Weights of a small transformer language model: vocabulary 32000, a variant of Muon for these matrices.
MLP neurons of a small language model. Each row is named by its layer, matrix (up: input weights; down: output weights) and neuron, and shows model dimensions 224-319. Each number is 128 + 24 x the weight over its row's rms, rounded and kept within 0 to 255. Numbers have three digits each.
After each neuron's rows, "fires after" lists the tokens most often just before its 100 highest values on Wikipedia text that the model never trained on; "fires before" lists the tokens most often just after its 100 highest values on Wikipedia text that the model never trained on.

L6.up614:136125176102151134134177139128135146119136133084135097144106137125167107082158097160108136154137104128139104133161134129144159122141090141162156123127064161124135123143166126090141049084090117118155144140164111132136116128121083119181133137188146099139112116074156129159116132146148135107
L6.down614:132115159113156139129132149097149185113078138107122137136096103111129135183110103192143128128134138121128077111139114156140166135148133159173120128154106116154134125163149103113115136079114100104178103159129156140129113150110117127190083124133141108156115160130167104161125146106125116128
fires after: "\n"
fires before: "|", "The", "===", "-", "In", "A"

L6.up271:086137175117112119136105120106135124166087118152145131145095140098136142151119123115120141118146128127148167208158154101110120116138174121136122130113183175178135144129148148133136108115121134139154122114099105151141082144190114144106126132111136138131093165123119146158133129091134094099
L6.down271:127149151110143136140117115125119176141112105140109132133146115154140131111095118136119113140127130113137149166127127137117147142142098128124126143122154159138143132110121177152137129112146175182128105139169132087159093133138162139129086113096118140111124131108129156170112148116109083133
fires after: " |", "|", " First", " High"
fires before: " |", " of"

L11.up1896:123105095135129113117131130115109144157117108105150116126143163097190133148138146139149113160164153115156130120126107142123108153110160120082074127153138134155142116114131093096150089106134133129113140101121113126127076122134128113169131114146131127128082111115103156142182140146147115105
L11.down1896:128165149128122104130157103157102155124089069146180134186124116105168110107136135146114122131141161138117140157138147130087133151142119113140135121146164167080142099103129114122116092130122128215153093144122152083152159123148150150123120152133133078098110149135132097106104106104158126082
fires after: "\n", " |"
fires before: "|", "\n", "===", "-"

L4.up230:118103106130107124140152121171130139134132141123096105140115115090144085134189147149131135162088116138138130163121193127163120134137151155148175090141156140084100138127090142095126144166180118095174130124114134144063137111128090145108155151123112097103106130156123178068167141083144132154
L4.down230:148120097112113087132150130167169145153104125143202096090131143142126143089121106127125120128157157086132120132110134131134154090126127127126109109124136144129126140104135117099107140140186113127106101143144148123140127150116127122087162077123157160135093109122140078092117132143128144138
fires after: "---|---|---|---|", " |", " three", " two", " five", " 12"
fires before: "|", "day", " (1", "year"

L11.up1911:103162160082141137123103176170122098113127156102150151109111144129113113150157122093100132146111110101147134149111094103116148120151140110100170107123149141145112119074120132133116137116155151126168151098131150126170114121144163129146120131118100141097140122162097151115132069159124136147
L11.down1911:112146120133120152134121147086123121150120126085099139112113146144126116172178121135152142151136099112104103185108131155138125099093115168096126132134205133148141134135119130160119149140120120129136118167117135115120114140165094128136110121141140152127157094116143119149140097129149160133
fires after: " |", "|", " the"
fires before: " |"

L11.up802:119120097132151139155105161161096126106135090109202116168156097096113129123151108127148126116116155112169116130163169090160147104124130137164123145137180177136130112127143156145130136111117131159112103146090148129100093123143124158119128147081138116192175156081160129141167161089157130100
L11.down802:157144103133104158146141087152111140147118117134146135077141128151138152140143104150114114133127123165141173137104081177117158103108101097124123127082119070114130138105113140102162148138147148113137118113135103126148139123129163073121190098137118112092085063114193129076128129122161103110
fires after: " |", " ", "---|---|---|---|", " for"
fires before: "|", "\n"

L11.up1680:110122137107123131167082112099152143124122126121151144176134126100157149137116146101136161116137138126127126110100062102157116113126141132140136121148099148162161160118153135170144078146132133131121117117150127127158124130156100168142139143116160152104140171111101150095153144122106130127
L11.down1680:120129147152138127147081149109161158134157120156118121177113103165125119163106101115145105164105102112187118140118114089157122143091137112139119097136126164118122126119164134135174121144152165133134124129125125122155123130157173157122166087124123114118110196150105093088102125080107144102
fires after: " |", " 2018"
fires before: "|"

L11.up1511:161157145106124205127145130152176107099098138099107123161140124142120166129139185166133120108120127158136145142097117153140097114148108115150137160103113168094128158098138097135157139150121138143138096121082167162111091120141123118126113098152116119093180104152114127130103102082137132176
L11.down1511:136134125130153170146122120120136127120113145157125133091155118113123139140132123123140079144131164116153149104117141143101096109157148133154152117155109127136067101115117109078129094101132112140150132155151125171131098130105131091178126096142131109160085126098141164115126162101132140114
fires after: "\n", ")", "CEST", "):", "DST", ":"
fires before: "-", "\n", "=", "CEST", " UTC"

L11.up123:154128150122197129154172135089164145149120110156155089093109109141134104111127109168131106153150089139142108129163146122121121078149117136131109133138113102098150158121111081139106149097109095129086093121128128160088128107121108185127121094120112124130125154097191107117130127147145124133
L11.down123:152138151127128157136143074106151135143119093111137147174150112080121153134178121139075108083121135150126099111133157152134158139138125119107136151112098109177142119130114129172133141159123101082156159106092131083130122117114124104129119144122113109133128112121089145103130098153148114106
fires after: " |", ";"
fires before: " |", "th", ";"

L4.up1495:119150105155128108099128130135167104139120122091126111114078126114148131093139154131108117130143127167147127121105100101122097122147114148148177141116107142136114098126094119096131143076113113139166130150121106100106129144090144101171075160111138131136166158136123115112152099120116117160
L4.down1495:126135102153109106107108128139120169102098092134136099136110130116132136142123090083173109142141115115110106120142138113143155153092102150119107131105150122159126154090124154105113149144129130132137114146106164116117140123131173137087138090165084135108147163121135184126150171144122139132
fires after: "|", "\n"
fires before: " |", ".", "/", ","

L6.up1789:168112082126141143182120144139099089075140116133121145121098121073106152189109141093123136101151122120106120174130136120161116130104144127158100093123130128106099128120202086100170112095108130141108114120152091112142137099116104124099113146123143127148145161123150250119124185124122145106
L6.down1789:117157134130138099182166122194089083104134124141123121119080113122141121134161098134133162132122118088113132161123139140114071154142165092129141129155125163147125135096149084115100144123184095139169146154096140101124129110106096075120158139120157125132115170112170189118123147115127157136
fires after: ":", ";", " the", " The"
fires before: "\n", "-", ";", " of"

L6.up1877:135128135124177122152163088147161104101107137128115132140171147108150154127133105107135135166129131109069144083132113125104119139124100173107077148171166119132093174120130135124104158134122145142100194160132130106086085114148126115109133115094144145151100122119141138193145146128117149132
L6.down1877:137128134098090128102144102136132160114149134162129147189132156094156144122132124153127129141182132110096123109113142093160115138114118138089140114128151112112113147094121157098132149117114128169117158126146113150106091130143144144117133161090139098141099103146126133140089163128154117165
fires after: " |", " ", ";", " 12", " —", " 10"
fires before: "\n", " ", " |", "|", ";", " —"

L4.up1157:090144095112126129172114148126127120184095169156117092168162138139103123118128097111129148147135110153107114158121090131140116120108145142133114119133150147134095135111135134162118149101114154107133165115113131115152149105128110109124132064123090135131142108072161124127140106096129131131
L4.down1157:092188119150123118122158112099070109150146114127131105108157134101157054096122121146152104115121124154145123135136135126172135077136153135115112156088151143152150133098136097105123165113155154125147148081121110092142091106109066117118126142123180091098140102142121135144117126096124123137
fires after: " ", " 1–1", " 0–0", " 1–0", " 82", ")"
fires before: "\n", " ", " 1–0", " 1–1"

L6.up683:131082126147131119186089138146164121150122122146116118111182120078129123161126166154112128135097134131151134161118100136155118082106142130120130124148119146079118130158129083141118121136169149166095160099121112126111140082148138160133168097129140119157134110108111129065085135093101120122
L6.down683:173142116129121122099092096170136110111123089172154125114121130121188122129138164114141127116144164172129133149079111122140147101129173102115145154098108085136090123114131115152090130125122129134116127094135125095097126111166065132071170107133140127182129124155123126107121144126134118146
fires after: ".", "s"
fires before: "\n", ".", "mer"

L6.up312:108149115128102102119115122125091111116147143131143146179114127120161152152139110146148045117163174145158112142148134126107072099107171143111097108123119134166176092112143126130160143108160128190114090137129114134107134128110084087128068153102089102086130133174131120124119117106076125091
L6.down312:105099140124085091115109125085125111149145084153113145125131104139114159184149150137096102128111174159159140149122134161118112103107144119144155114155146101172142130100153137137146119170093129132152116140177126075110097167171122119149116150113145097105158100159140096092125149159179149122
fires after: " |", " D", " U"
fires before: " |", "|---|---|", "|", "S"

L6.up518:157147107138129133126107080151109127150160101111146103117125178143151143137119144108099132118119144094120135111144135131106080148122116115142114140134135122195098091109131095129177156126140103131174157093123095090089081134084143156095132166097124136091097138112175150076153130124139148140
L6.down518:131122122166154162135144138119123119119115111154160130133118145145136091157100135138159160144133153103090183149143142152115160147082110107118113118111141104124122073121139197114108102138107146142124141133152109087090131130130125134132136136110121116113097167104085161118107144133114150123
fires after: " the"
fires before: " of", " to"

L11.up674:079142114147170104084112128169141127149144150109103147123143101133100191152160123113126166136137145121102121132146127167105110132141139123116149070152113121144169131107130156184143091121108152116163148074118161111117125164102147150110113142129164144096083104125153127092151168124084143161
L11.down674:099141150075121147103126101099121135159143133146109149161132163137146180183118169107137153156129114094131078111120103137107122160144155091176200101126147170133142122150135122186105081133113100111117083106083144099133132170069135102123109151172094156106145116103128157118172132153157132096
fires after: " |", " on", "On", ".", " On", "|"
fires before: " October", " May", " June", " July", " January", " April"

L11.up1105:122138148116182119120099102116128112104121090110138122120122169122146149128165117147134126119136139121121131147116078123085092153139110103162132085148091164153125087138146159135120103126124101168118145112101111145080156138144132140146130145110120155139098127148130138092112139132152160106
L11.down1105:131128118112133152125129132078156083068104158128128099144086160132108111129132148171118159159102109110126125138130161139099152109109149125086130100135105132095149166105135103127121125133129103115143169135096147139122143105174124165135136156137118111087135132182134163129101113062098127084
fires after: " |", " ", " —", " Party", " votes", ")"
fires before: " ", " |"

L4.up146:135149102156130126107104133150132107155148178137139150201125134094140139094093117141113118125124126138178136164162144131107085132132121112140139130109163151089098135145104112127124159127138158109121132123104094173181171119119137129133112098119126149146087165111072144115167133195117150120
L4.down146:141107133151132165154124152209095146124166126179097152143126131085148165125131126112114118076123123164148103135157149150109090111166146129137124142134079148142120203118131129109136109114148126098140118132142118156128126136140119097144144095136114113145141159134081133149066114142093122146
fires after: ".", "|"
fires before: "\n", "|"

L11.up120:112117106148082151101121148122113142108175078152132169112102125101102136094100145141129129116152109158158132174127141107089165133087145141123130140150142113171106124102176135191073141102163141159186122130128089125101082124116104126121153127088129181121157151115093084122152132126151157117
L11.down120:142182133120133123122102104076147159103116121138125128129132079146099131134107132124124138120119169099150123137181115137107092099119172086148116111150097124133140065138138157095116118140119141140222117143115135139144127144130126140118072125135152101129100103123147134119109125142128110120
fires after: " |", ")", "---|---|---|---|"
fires before: "|", "\n", "-"

L4.up500:139105101141107137109128169183125089130111146109116107150143146132105132121150092135119160135143127131122099116110100124086116188091108101126132105144160130134125140139156158154106147106119144132114107145091102142173134104094174135156141107127163152131135104102090127111095143142101107072
L4.down500:125160135101059113169122152121118120124138170146136157159125121128104157124091088100124138105128114130107116103117100133146149167097134101137133095117120112090136117115144195113132156106102107075128124125137144129168160125123171161117154086166147125146173142128103123094130134147106172138
fires after: " ", " 0"
fires before: "\n", " "

L11.up759:160088122132111100197111132115087129112144086102124114112143156106102127142154172149117115143150132141114136122128136099111090113129157150141110117128137151172136165134112112119157119140161107112118169120145139059133156118164116128144119136162156156092136111055087157148159151141134121152
L11.down759:129134099105108102176134091131134186112104096172151103124167121125114102092152147128121085096164133098158172131141127170119072136157138115117142127125149201116127074161091146135109106128129164147141115117107143129131116131128113160132124137128122112105143150128186157165129078117127133130
fires after: " |", "---|---|---|---|"
fires before: "|", "-"

L6.up1171:126126121153131162080096148109093139132124107150130100137141124100151144117135087102107146142107145145122153141138114137145091112125144151109087127136178100138116097108149118121134131146133172121160114177156190113094131122157135093100129113094134148130141119146109159068115116137140163116
L6.down1171:122137157163082107110151108102136125140154123123111160112108146119101150142145123120125151125158124133122103154094109110134125118163090118147102157116130112134093139143127113141140116138113108102110104146136090145127111090133145135080127123163138122129119149129091111097129109089096130163
fires after: " part", " member", " some", " most", " much", " president"
fires before: " the", " a"